{"n_kv_head": 4, "head_dim": 64, "bias": "none", "init_std_up": 0.0304, "optimizer": "muon", "final_lr_fraction": 0.0, "batch_tokens": [16384, 32768, 49152], "seq_len": 512}
MLP neurons of a small language model. Each row is named by its layer, matrix (up: input weights; down: output weights) and neuron, and shows model dimensions 16-111. Each number is 128 + 32 x the weight over its row's rms, rounded and kept within 0 to 255. Numbers have three digits each.
After each neuron's rows, "fires on" lists the tokens most often at its 100 highest values on Wikipedia text that the model never trained on.

L2.up853:107107128146189129109136186137148087111098121108092105153128164148119090166164168183146114178121102159091118117132176103133127138078150182075169065122160131137123141124097154133133093196073128130153128162195142142145131105120108105171154092139081132079121152138135131147153157169135119094
L2.down853:202146167166150163127144136106152102131101186107124083175156127154150131161169106144118147094164092104133115118134110189083132142083118152076157101176121139134053110152133140156160159129114113056098163198157194136109200101083180139098131150149163194187137129097049096078147187089125151118
fires on: "Go", "place ", "con", "first ", "Fer", "G"

L5.up231:143158173167086138173107184118125088139131156130148143123168144075177249153130115140135118103137112175087131132128128170076092152154107093112106104188112130119126089143201142148088138132129169099091137133099179108126096193152129130161084128097098123102095071136159091116060102087128112171
L5.down231:146146088136145119174189161122120133143093152131106135116149060091127126139132097168144068072122103139142134138153126161158107175103148171111123134078121088102099124131130090132081124122131093092118072118141104112142130149179116089164111106162111172165120102082144155095166188108140158121
fires on: "| ", ") ", "1 "

L5.up937:097114139166117136209167160127098106086136135160111133107138066104136127114095136068124140117127086173116115173117174114138103119148091140169146134136065102128165158088098177105123131110119165167117163181137085166110067108099189161167157186129140108151056169138122096132076120122084160203
L5.down937:055142107164100158116193116096088097086189112145152155089174122168126131166113136140072173125151177138158106133115098098124084132128093122120152103106131152121171093104158083136116077148134119125165183083164084098093090160153106073140127166143123075112078130128113088143113207124142211115
fires on: "| "

L3.up341:184116146202205129056081128131127147101190120165109107120121086162097175115142115128076079119085114114206135160108121118175094112117144124061116200133070126125082113145070154163105125098093169153115127139100129160124094156146143135086045144164116081177162111142118138123183095091148110091
L3.down341:127141121175238128075142127119159138111167131115143106139223135192129159147088109132116090091105073127179100186096141107185135109118149122123104138169103172132108123136075187156126099117111222112098092137088100146098075131155113156138091121118076122141173084133180124143155157103157112101
fires on: "pro", "Pro"

L5.up375:181089128113114105106142148144135121124053158166136169106136121144142128098170168076122152113128134115119108136169088128128123136162130131140123104145127121090150141127112128124095081164142102097071144133100103154100084130114106102127174156107105099124151242086125133090149124106132118104
L5.down375:091163109178137081112078167146105149134105128094095158163144112115099091120070156123182052102105169150140145066103172123120175155083126120128163132119097106132147099109138148153113084164132077141167187098156103090121107121149149063179165144119175098108134130114125150149113141120158129098
fires on: "; ", "in ", "by ", "(", "over "

L3.up838:106157147109121070150079132168127104155111065091112143100109144098108115115160132123142112121178080156172110128197103150091146147121160053096169116115143111138143076141144097139133180125104122112087101181142108095149100090072125147123189158094143201139206125120150120134165171145070173096
L3.down838:166132193083126170164081134114125131089125113128095117161128146219138172119107090140077084134113168107129175144124134119095106155176179120113127110145120090115154134097104153175105148092124159140107074119056154135107129121132073189114144145109156110118143139097197152138119149176064160076
fires on: "members ", "teams ", "games ", "people ", "players ", "days "

L5.up658:141143141145103158084119162162106119152118165110137172128087125130223160099125130158112129112128093133179149132152126095131110164076146124105069115115145092149119086109164131087141070114128161076138087075109179107165104141115088098078140073141151160104089159108208117094134134086099118172
L5.down658:131179120174138148154110190135169110129122089137205151165099128142134103173123126168155098132112093123208159114129185117134088122037129100108067118091113100093151113158125151134149047103155100147165108117167117112153085141128095112154126090126166165160095096107110084020120196103168152110
fires on: "| ", "′", "u", "Su"

L3.up705:132139097143114131115105126109126098096133122083174079187086109174107122153111104143102192191128110107182134100211069094094134088099155160162174213110119118127100105096090100154113158079128129158191095137140112113178125126138160084062102108162084128131106124126090146151142126108170086148
L3.down705:123148122114150126155157130174134141164210146095124119131171108102115107213126100143075162112156134095143119134139050129059109125114132231117070169158155159079093133132147158143106163101168169088169113073121151122155152153122105198086124023182099147150101207139118130129157075151151076159
fires on: "Apps ", "\n\n", "b ", "San ", "UTC"

L3.up212:109141186125166058171142064157120121145105083117094110150122099123103157129103096149110108098113135141124140140155072151126089137119178077089181105133111150112141095140071147173153085146075151141132097211103154052137070063109130130094137122096142145106159149109096121147132126116125074148
L3.down212:156170103079144095167108102143143054077133074132123146118082101116150147117115134151132148115087098160192145061167113207127149129165142080153126116137133116093179093110137154144120153091134139139103125125074186127131130136120073204121115150101148157115197173137186094151099170141100107140
fires on: "members ", "people ", "ms ", "ages ", "ics ", "ities "

L5.up459:125165097126077067111072136135109130157166160116135089136176126120117182136157124104093148083156098067080104131149136104130188165088161114127108183174134107083124112161140143052124125170123125089124093130077147028128121102061087098177106101123067093127132078085154134115136103124126094156
L5.down459:072140142158129116109149110111079138162133134150153145124130104118135127125136087126152091147132139119053135167160070069151096067124154077152143140126097107157138129155165101106169122079125134069183127124131134121106099126106125088144152158099146184113176149162139153148137125099138148131
fires on: ", ", "or ", "and ", ": ", "("

L2.up15:182107107128111105089110148147109136148118145112180129202144096149124142103125147191070128150148078090128152169129115180129130086151107164123105185130131114145169118123084124199113118123138075135093159133152087113128120138090157087105158100113135136164128188157092144166147124119105057136
L2.down15:171108166164051133104150187157134128198129114144155141143126093129123126144123108143065150126109071128118173139106094147132161112142141135116114158167111139121171132127081069119105098110175141154103119171173082111179081162155174126083133058131133135069110157119131150175125126168132056084
fires on: "\n\n", "Apps ", "st", "fe", "club ", "football"

L5.up729:098167098126095124149172127123096104148103115126191135145157139155173101111114113137131105065160148103112181159130072179125130177164176112044109138108153071074118116135124145123117083169185136096153116156093106057102075137124088080142152101166120128114185108156125166118162109132111105079
L5.down729:119128171159147125131096149144132124100105118131129153148146068109174153090151112116081156165146095135076101157171121136110122108114146160160126112140078141152112110125134156185064120121106070102141117129147114164160140208143154095119130085130108140104066098078097173142081158125128106151
fires on: "; ", "/", "–"

L2.up125:151170145132176166105104133113178138137102131147132079147127186147167155063157133147146118151152096134160139172030105142097071123139104132166130113122191122184197109124153093162195136087142134086060143120143069092098090154065112085132139156143108176115122190100137155156110124178149142099
L2.down125:117115156131143170136158146130115100121161124188067089133087181151136156097111162075151128160115142155144124137127125072190150124163157101128156160143154120101073142129123130138074067108151106145111116161074150097109071146115101149126133100171158099103156168080102161122154058103141181090
fires on: "(", "/ ", "m ", "by "

L3.up805:083161107087135187096147136124056103181104113131134155105069097119117075150121127135138137174117128138140098148147160053135128151144195148124104093158108134133134135133140088197111128143127115157189070106095071160144137157084150148206113084121128155095130119101134075161115157185108107134
L3.down805:163116164189130110172148113133135152118100205145148179136164141095074172118156112097109127083136114104131128156159091140167155179139139130104125140090096116118121114061101155033122152100159104058082181142105189134122111157085144105087146152197115037106150117140109157105141102070137113120
fires on: "place ", "played ", "rele", "fin", "; "

L3.up365:118182107158136126139114146081118132131087164109114140128118066138199075146110149080157133099086126115075164130101066093114164085086185099104224113117129124153124151153101118083160176136167135109110149108149112178082125115111130116159140119102179155121120118106103116143151082150152117152
L3.down365:172125146067113145126059155185126096153127162145152169123147146117162173115133152114174125135139145188121125098121152142132141207140148191151098095155141177094140126072053158115144079154178153114155112143089116119129140140121102146160128077141079190098095085095163135132094182076151097109
fires on: "over ", "place ", "out ", "reported ", "significant ", "down "

L5.up885:068147126109086176078095151120099105157144170118129121145120164117180109135135197127086116154111154159111122119137093147192187078105141106162100089228147146106144086105151083138118142105186169035139113127084158167139122115119149097138079083145158155094150072120107161159144180094110126112
L5.down885:163114112117097074129156135120080138071156135136113176131182141173136084136151137055170159165107097128149119102138129124142130150171132160125156188113173138156134126082089181152151139172153190173165121090088153139141110162084083102099170121117092074128148141048136070105147092157151148138
fires on: "and ", "of ", "or ", ", ", "est ", "Gen"

L5.up82:135149147160153118172099189122084148114102154154122149106091113062139192173120143149176122110112106175118151098187057126084092190135161064167109107158126080097112084128186162131143161107157131068104135107080120126106141167116104139119064188124133111106093069125225128102109160090084119130
L5.down82:068045081110122104102170108159176158138059106097089141157111068084120139155155155157213104088141168090159150146114153182118098211093161106112093093134150107120079178100147104144172096104137125101052101132211122133114147138153096085177102094167145103132166132088173095166125209125114157031
fires on: "| "

L5.up404:123102107084136128203140105144103168141127114130066207143159117109123128210160124121157101095144115112067133156160120118152086085126123091133045120165090132148154128184129109135140122134144092081115158105157144168112102136113154142146194173122180047098164053096122128159123130111113114123
L5.down404:111126094146098126165160200149135101144171191109154136060123098129162104158157128138142087119145164109152158101074162110157150059168113061116118051168110161126076167147144099107119108095173151083131118185136154113157119116144115100131101101070111173054181129133165155099171177175135148107
fires on: "or ", "km", "or", "er ", "ere", "'"

L2.up1002:095085154110107127129116121148143165111126092154163167127111135123123175201132159060117123075104065104122137111092139171121105156076159121148096115111189151149126111158110117147125198103138123099149154155024129114111138151136122111178148123165126150100080132102130134122136136210119152121
L2.down1002:092113160131130156094109079155171207138140124125120197114071142109142136135079156112108087141122079111163083100134156148141093139104189096162138135130170140157135051139092078144131115130131127111115181156051125105092093167165109093168147173160095166109090109121064144156138090122124136116
fires on: "ion", "- ", "ran", "Town", "born ", "home "

L2.up244:127170096100098161148137111092112053133128115136168141124115104133120140149096101119159192088094114142146126161136117142139113190135131124094086142154174130142094196142159212160186167123152143135144139163108138118201170129165176158087130065149182128132088083076102149163108130155096134097
L2.down244:160171109105088127148101148138171080141160165087163137110116121125151150133119155110120160163090114153135089127129075136098157165106133119093071108126186161146072128093176162165144133135107146077155123181116152129134137128076138184117140053144163089131075172100143166156114127158137140127
fires on: "=== ", "== ", "===", "==== "

L5.up469:125147142098111109110139140122136078146105142097101195151202145127156105193143164079162138152176129094108191139139178133121131210122190132125101091129163098130089132145110171171095096130114178150149093115145168109077112134066072074119151084140081109106127123097147175170139105153148138158
L5.down469:182137128156137146180136131093114137157194208111157107157171123174116115134049153162133135097105135111110134156110174111164111102096090102114168147113127133155181118155128111133112076116150101103169127143107110121147135182167178143169111114138077175160131098131161079125153159113092061129
fires on: "; ", ".", ". "

L2.up671:184066143063087125127187164163138112139171169159130139148145098135105113146139153094064133126166140096102139176118171195114105080119087170121141115172048144118144122118137127086145136141100199061172139077129109124168051098142125109171103095085146100166118055088088096122166136105211128112
L2.down671:162158150136134089177185135110069130083108154172129105141178135183104127103133125110100175094106124152147135115101148155128153125153110156109138140135096083145114092118144138129170148127096185103161165158123131131128040076118142113181066100065134120080145083118128076147152162169147121097
fires on: "I", "Med", "Mus", "Hung"

L3.up797:111109120114161119164106181150161134104076098130169176145163126154144149164135110166137076121115106125176098128093087069084096129101066126074131135123128131058156146171075062196113165196119086130192192121066130093075092103160101103185153139135086132118116126108129118129090109126128142139
L3.down797:108132148119109140132126127130104178077077159124138132195131133096153173090154099124107105131092139078159107116146214123132159149086123133052150135128105100090103128108148111189124073204120140123108135080096120080104058147183140072158162121124173178152161123146076160174180085168129164113
fires on: "- ", "°", "″", "born ", "Dav"

L3.up248:211092081147096136081204170122155140145100134140130104139163143130093089179133119101119150156154110077150098145128094106119072059138152126072147143138152146183157105127115111064147119083186115122149145169140128061181082137114157117093099182129152180126130084162126117145122092155127140114
L3.down248:232165131067081164087097126135144178099097178148127122162128137113137129145106111096125132177139157168123089114089131155109129095137123166102144123125137121139153126111114159078146082174093145055153109095127135098160109091138127112129166152149135150088077146098155177117099085119162137202
fires on: "Ne", "We", "The", "the", "Fac", "str"

L5.up645:130125151186104078081103097136191140121133184119149128150082201121151134089124103172108166122172114134109097128113203134119152131135150183130072119147103122091115155117122099136196133106118117117041113162162163098104094147122055098162111111177071153141142151158115136163082172129143089103
L5.down645:102111111119120088091141184074133154108111138146141130172111084120120143156127125147199195150090162143138088081152074111180159093086113117084161090128200087180139085123129084137186056159077152135200121077101096099133191114126175140119130147142119118118109130183135098131109100181105110202
fires on: ") ", "Member ", "the", "comm", "ce", "il "

L3.up709:124131103128131129193177126077118158123092112128144212168081179135109091128134105062085088156143120156148165175127139161135075137114121088128106178151138144134121105149129127129124104192092203176143163066080160087118155109127127188123103100149112161112110109145089103159115078141158145155
L3.down709:130136135082085133149148069114139157141130134087104148164106178113125145091150110156073091156199118141144146169129123107123089176109166128079096193122140132147113075138126137088151164172148133207106149113073153093167157106146104132097140142161114109101164092120084119128208150167113143123
fires on: "Bro", "dep", "bro", "int", "Dep", "star"

L5.up547:128097147085101129103136157127106117165061118141112153137123157109181117151126096116141153200211146037105119076160043095142110109059136102134155120159113131093133185116106133140168136159107092137125124152123103086069124143144094148092129155086143111124094170087118116138154123134129131131
L5.down547:134093159132093117141140130121171143191128115115111078115190108106148088099127131080101171105128105135122051103107145136175162125150142109126122133096121162133102097128123115115110176168126171199103167096107106101158140066103138092127103122149165137094142147154191060144130102075109141121
fires on: "- ", "| ", "by ", ": ", "in "

L3.up694:181146080142060179153143095179146059114084129125101079107148098182128098135118088166152101148110153111146173114143158155194034109140100144072132125207138140135060146119129129067148097145099129128132110140160127076145062149111116128101154111131111115081157095189145167156204117120153114147
L3.down694:169081112097097078147123095134165114194073131165094116106106111156133133159112104111145101140131171051104096121123141136135031093108144152212142151109152176112088157072074112108132113180121034104115146108108133108167130138087161137125128112118109154140160145158158129141114093187128135224
fires on: "the", "comp", "The", "cor", "C"

L3.up1005:138118152152125160138116160144126167147130179070113187107194154130114134197086138089101103098186111139094120139104144139094105056132086104165127116123148140158136160120140109164161148116056147102126198175045113168088082111144098164187117157143138086113164116135109121140159129109121160124
L3.down1005:104140120143137140140111132140129150105134115119182172163105142102159118120052056138145120113193119152125135128186132133103147104140153091104122104126173098169145164165104061177125153139089140053142156153154103164043053141125105142163131137074099109156124104155118099143156118102165205102
fires on: "- ", "born ", ") ", "("

L3.up338:099146098221132136202125204121175060120140151101130111150093095164132140094120179115096097118164137085140115140140099135122140146088097146103085116114150108130143110139176127160107159066143174141087108079137152117103114165171094154144177167144118129108124092165118153188179138109157083153
L3.down338:161129154128163126110138140161172069159145157119118144124160129148113094127102115127137169125145117123142153138082139116074116158148111067156088116154158159150176073087111144168091116165071178048114106094108170133110138088102104158197097148122069150167099157135108149176112161140147097105
fires on: "from ", "of ", "for ", "For ", "Jul", "July "

L5.up454:142077143106096122102155101177157159183170083121177184086114077128116124094110080202076090119082099154128092156055119171129100163115090094209078098114148137156179118159169108137110132162135093096110074149146162151154127132149121107209127138119151045089123081115104098178140072139092048130
L5.down454:067135141173084067108114155171164112108145106093189141155154150203147145110129111129150123108112175094122131115159122155071149101186069151099076030135123155161109124118147063142136099124159107124118093146189109101096159151091126174093098111134146088150132185111114144101103152149102109144
fires on: "\"", "to ", "km", "'", "could "

L5.up489:147167127140138108142170093164166119164149129122128129085148125167146154104140160197107104137123101119175112097142165148147169144172087152134185151141153148191133078096097100159093116127136099088133079130099129124146102177137125119143156114155101089099103200088118150116090084159157140119
L5.down489:147137136118169146135146195212130082099140128138094130124144078122107133101140122160168138147118144137120173056144111073153199178152133124109163164087122187135127045150119103132126092151168138140178150156125135175095131161123144169142102125111187186113094157068120111126121153075155081115
fires on: "to ", "with ", "on ", "an ", "a "

L5.up899:113203132117142108130187077099081133115163122125137182186107167120114135097086128104172178112143086175123073125136101144107164098212137123132165116138127101107107149125111158139140154106092123162119186128050105102116118114027152154135212135163104087195092173142141133138026131156112100128
L5.down899:055110150149062147142138164144185107076129095139197132079117164184100149213125139132171174097160132194174161099102069128060123155138040099126091140115119153117146128127158161083154124084174088168102111132180148080165137148163093100123181097080148052107117150116139119118109174092108124113
fires on: "| ", "5"

L3.up399:145188057177099159179147161123158064141073128136169103096067119123166079111155146109158136091157136096151130126168097119116117065135137127119123116132126163187150142127101153096182128106127150112088135140172148138076102138157104051130083097174172121127081128113176118124135111064167072071
L3.down399:145112150164140126146145126171146096120175106163135174120140091145189151101105125140144095148131123092089074148103145122129105176096108160165118163048136133175096095134148129128190125139140134090080076117075124127163113141110186125113160158110096108162123170129097167153172139151101069102
fires on: "rem", "draw", "com", "Com"

L2.up721:165201130158119128122163101162172134131105100116123149117135134170138093172103159107168117091076126105104194129147130174115134114100124121148117127113139101127101155112124132084114164150164117061040114162091151115048108142139157094129112147172149097136104172129133236129126126084123107106
L2.down721:093064166092152110136067141117125130138096129134103132184189114096151188131173129131118110130143115168161100096127142151118060125139125152202068119137135135173145099123103122111131153131080119115155079115124126170121156131036092121150081094127069062156109098137125112139087135098146084133
fires on: "com", "ST", "im", "Com", "ought ", "fr"

L5.up260:168104104170111123091154139134130138117133135131127098140141149107173148090166132107157088127122039106097142142169156147127180095166109088115109175166117053148196103104146155111151120124130129111125134154142121155169116132091131140128164106154056090128168207127195085145092116169169164134
L5.down260:157131087115154151092146105173130159106095153110143096169149099166167113093171145188132090058129108188100135135097141108113082093109064069131167116160156133082141156165114117105136188124148103115106130105136199197145096127085087150102126099063137122149125175114132099139126107147078133099
fires on: "par", "att", "El", "inter", "Ar"

L3.up334:122112103140134076113203077137211168114150157115155085116133117116137198141104076148088196090135144164122104126114102147145095150163112071075146125156105127101150098116103168085183118118167122165170131146125141146169126088144114075094171132173104078125067106078096151094111118116145170121
L3.down334:079144153094121122154184092081144136154154158141108161143093095121113115165107084075162158129064141095143127137146153134136136134196132134072100144149111123120114106140144129193118137110153125165113126161124120117119130159112117098142126109190130134133118096141043146109204141095149175141
fires on: "• ", "(", "- ", "while ", "−", "over "

L2.up332:184173104107117151166147090116122103066143072075114119072102117164171165132097141104122145132096120112120132125138172148077183117134157145076177089101159149182085152124075143108132156182177175112139160144093087106122131159115135150127164158135131158185175180109145124132084114173064130134
L2.down332:088111181148128133117142169105093174191147172057127092114136125064081130150132159153163064102182138135120116152128082091160069166126137166144145138134086137094116075135185110150171116089092111130118124128142197096119126073105116118112093088153109110125072134173101124102144166169168119123
fires on: "He ", "C ", "School", "Championships ", "College ", "A "

L3.up350:052117134056054097178141140110174084196123181157131154156136079106125108123108085138157168142125104114146196124124139125158095116111133145116069172112113097112151097106121166109141167137156132127089134114128136081095121099146137138170076145125184129136115081157135114157201089090142136123
L3.down350:095107135077155118150112075099174130141133103130145104112091110077138095124103137146105116165184120111154141123095131094119104149072083120168085139111069108107169117141097143157175133172176111114098153130164068077139171131143159108126096134102135089122107116201144079195115092104169137108
fires on: "fin", "val", "col", "Vol", "vol", "typ"

L3.up687:207107198221170144064149144159105124132155114153182103082176146117093146153102096073135104172123143083046121169110177090176119130141078155120128120174130116098110099131138118157106155083122161125128107172075068175113136185116152114134127074071166051151175161150141125146153144114110178084
L3.down687:177111140159199132060159145076129112168122122132155066100197121175085153149092128100149061153145129108115126167096178130142126153155114108099166126179126082098128116141115160161147191097132155144115132145118037133072091148185160118080121086100154143154159102123148126177133118168125178049
fires on: "pro", "= ", "prot", "Pro"

L2.up157:121160055141093185170140153162130119144150138165190068107121153099164140156130094082107095178180110107088153183108171139095051133133130086127077122124096105133149128123148105147112142174078106120132127128103106125106119125138115113143115118104145154195099103121083113164132162078168202170
L2.down157:171127065109106159131101138120160107148078115183178065135154107131148193146136080109175130175111103108078124175132148149087088138112110100176027101071171104113138152080099136085107159183119091112127143150151154137113144111176088086147106098130154178118150065134132129175165137183138111125
fires on: "Wil", "ES", "Col", "nec", "Florid", "Bol"

L5.up640:095093158177139114102144159115088098148148162096140104067100093166064142035124168205033110153139072215145181164178108124139133124133079099124104170109089137106138130110117080178088080154142095095130151176112112154150148106141170110155099197121111140181081175164113092119102082096120110175
L5.down640:114108111147152156143077116088145145138150092108052139109121123146112129129121127208138177139122096207093187106109136140126139061151065131118126168118129059134138109134123122199105074111229157125164152147134099145176125173172086187146097157107133111126117140159095124107174129120095134117
fires on: "\n", "| ", "ood", "su"

L5.up766:144153147091132118114113162125134093161098104150129124142187140165163118125163121143103150131129190118080140170166170119115148140151162062095194124141145122130140083107086133106049078112178165131115163148188163129110117197138132104122189160149061170149087066162143158092180121116181113080
L5.down766:092082158145115144131152114138162113168165128092190132139157114132126141070068136117190133126137174240057090143135124134133157153089150168184154123161151160113123115151158128136160120125097136121119138122135113114122155105119113165119053146080130078081130141128150087143072167114148148103
fires on: "-", "P", "con", "ig", "g", "S"

L2.up728:087166135077118131094150167127101131158102123132120161170136167160137091158165183074101113181133139119127174158147149171151126125055154105107070179155156101130110107171144098156139137149174224141172185057088128096094149135179155129108090113151135114124158116111115110182098126086136142127
L2.down728:141169196110140098126149097103139097154053139123141102113139145115084171137165080160160102165156135087108139156098161148127118144097122148073099082133120173144114113143131095135123120156171105141158099073136115019083176149124132155091153122140140086123112115091109114147124109144155138107
fires on: "St", "dep", "Dep", "Mat", "mo"

L3.up240:154138146104139163092135144163111100119140189149091168133120121093181172129114072113065096128170109176134122135117157157145078101110156050098130126188107103112114133088175153107106094114126183097100137100095152160115075068093115125124082128191119142141029149132152071093138125121108139152
L3.down240:069108170131132138089129150143103125134178089157101072193091115094115133197113094134110114072116076131164116113136103127083130173086115181076129139133144171132156125139170149112120094135103113084127146128158119152109144121141092119081098120130184167185129122141100095156173147147102114085
fires on: "| ", "; ", ". ", ", "

L2.up857:140103194148141112145142110130104137112143186197116155083158108150158153175104158156097137100197113134143105156138134148104138101133141112120148070190135078150144132131151101133118193148161163130141168189197116146107121188126081105172035145137135098134042158153149159150117103090039085169
L2.down857:139076160139141105115180118140129185120169176153087097117152131184122069127156150143125138126140120090135161141115148147132038091137096106130140136138121095111120143150105104158136104167140072114175136211172115171117104126182092119129080176171152118147118124167217203164144107100148140145
fires on: "| ", ")", "|"

L2.up40:100097204077150118093119166042162128161095174118156153121095112128189153154089173168168153173134120096139156160199059109109170138120170046192130106100137122114163140136156077115129153129153122157179145137136154128096121113145131145151106116104130130105183069070171119127133142093135121136
L2.down40:178074145084110164111165100129129136166092162059109135141086148159098114092085107117164099190153082196143107173144120149152182105118177114146149166174185091175153124126128136133132164065129130087147141147105156121061093139152097096146155101148169133198145125129206196138157108148122091111
fires on: "| "

L5.up172:128145066061165129147183125147094116128180107098138138162130126149121148180165112144102064139147151207077076162088125146141101124144193099104145122157115112139166112059103135145110084108125140083137172153163085163162115127104110102153159168101101119174164075113096154147129155091157206136
L5.down172:134075116147144118129187163099126092125106171152098113185080178125118144071147116092159123129182119107084153164131124128096148094147108069106102111123148185139124190113042088146153157077126175141126095090116108161128134071070108160159039163124128146110113137085174106128190102094125131112
fires on: "ul", "el", "men", "ver", "ally ", "kn"

L3.up884:068125151071099131092142069085093173154169125170197078157091089156175166119090137105142117143110118107131083145159150130167120158190114132126130090134123124112119120159135174118219118185150109094086121146132169106141177077127121164084148168115192102169116100129158170166128148144118144130
L3.down884:113160084145135173106090131109127076076121168135116123141132095092122130123125128090124088186068128129129108111127139158120087110067139155066133132151191104153130139126143186113192170148159103121119145171126137187111155181163129108158154047180140115086088127155140114110112189136146165088
fires on: "\n\n", "= ", "===", "=== ", "===="

L3.up699:105184049151168182129103145113135110166139127122212158152129116110152119105113121129123112163228119173095126111125123129093141072129127084153116150109157121189150105158153186157170106166142178162103128127171131201113119183181112126142118141070110160122120173106048145153112112093109116146
L3.down699:158048169149133121139070140130142119125133091107131164157214084148071126139205116144175186173138100132109076103137148095106145107144109098140152167045084099195133145143159145110113158160144093137094182112169128156116097112186149098114143123063063125123050133129116185193171137140129107130
fires on: "- ", "ext", "rem", "viol", "beg", ") "

L3.up159:059122133153132161167161134149139140114077181106123192156144152139117166150134126122140179174160055139090155127203155134156094122111160076158147084135168072227117110117120103162156092119069113186142118133130123153117122137164085152181161111095146170060164135112124120149108104083153173115
L3.down159:116122119116142133128101108093178096080093120096139145146151148151125114115129166173131199129178085154166100141178143077180135175133130103084175131127079061199162097081135131143121097100077161134067093082152138170118100141140085096110142124151173192096163117132161114128139111104132125179
fires on: "\\", "following ", "- ", "is ", ") "

L2.up275:143150160115104161070097089129088096129153158126139110135126186092152131092154099151179065096167126129138120154119154163155076154174099106134102138118141150134139080100160101134167159103136120048110123164104102185124155160111149131169141179122141115139132167163113141112129113111127134138
L2.down275:161110116156123127140122152131140127047133105117105145221149169085119111144141126100111125126160185114106139144131116175149083135198127089129114148072131163212107190133132140116104117151169143123120141104134097126107132159200092118126100080099096122194120130125189126110145089140132094117
fires on: "/ ", "(", "201"

L5.up711:122108119123119069129112127190116144181112181155094110158126147106155112130159101105083102181128145084083090093170119130135182091096099097117152133183123123175131181076203144178068151082127147119073132137099072147136147130089192131139121123121150169108119100109132167128115119122102172167
L5.down711:118110129163123133073132121083076142113185090153164139075176126163135165144148151151170099152077134159179068138112126093163065126100189151179058122121146175113152122123107085096155120137193123154161131189157111103120164150132105106122152128080138108179073106131082114184114164066138102090
fires on: ", ", "and ", "s ", "as ", "acc"

L5.up555:146083148122151176146127163119131105104173197183134128133135179133099131108147118097112103112185132143169100154136160181080085117095161136165086097124179121110086115099152122115151152137116172124111098130099110127153182149139091092154150147143102110099185096061119109107124134095080145183
L5.down555:167106120123145122118154148128131127149129115082014154136071233126122116152135112123110123144174101137185116125060172184059098078122171132177092128155141173125138161148103151116162146127145157150069102174117112159124064132144111161161132054087109148130151144175083144107152108132104115159
fires on: "was ", "as ", "served ", "first "

L2.up840:146157180119054156106144175111073030131113140126108104123124172149204172125156153134150124145068097111121133144084096109126097113104041131127135152109130094136077120058133111121130115145169184127124153120162076130126116169113136071117155124143109159121155051138130105149148162136104159156
L2.down840:082162171112102132157131182101114067154107151126141120068102176087148127134140161190119172124110068148106135162095059084136110147114031149150172140098136161108045115112153125094152113171132159172150142122104121165093138192097087098098142110091106164110129122121137092118151105152129150101
fires on: "there ", "born ", "UTC", "mi ", "cer"

L5.up495:104172141119155184153067146113144099108155097165181162152162161150156139126138188145109161099152146099096159129125102201141121130090116133142128140154103123086125156146142107102144119114130178107158162129149097117141173156152086125138095120111068135066118117117099171135141157146094137204
L5.down495:045219126107104123107113093153130132113119091124109168144108131133140116130137133136072102151157134160121139111144124131118178113134157173171124133098132151116127080138111147142108085190108138117179145108102067156111197105161121139182132087130135076154071152170132149114073138169135101167
fires on: "em", "or", "ym", "univers", "q"

L2.up861:070187151150151103148192185165177071109101195108182118114109203141129108107164114122113084107143075175075121167087180145140106122142139092177103133104115111158134153112155108174158185152104143112061087110125089122116083122129063140192202133056117094147165155130113123125150182106151134108
L2.down861:099165097118085096133093157120111118142080151092122187188091160121109159041158074172136157178120117100072122114172134129120116138134176132083104123096146118132110187150106180109173111116188183182133167178133119146157097103146138071112121124118083097094081144131152163146132134144143118059
fires on: "- ", ") ", "was ", "were "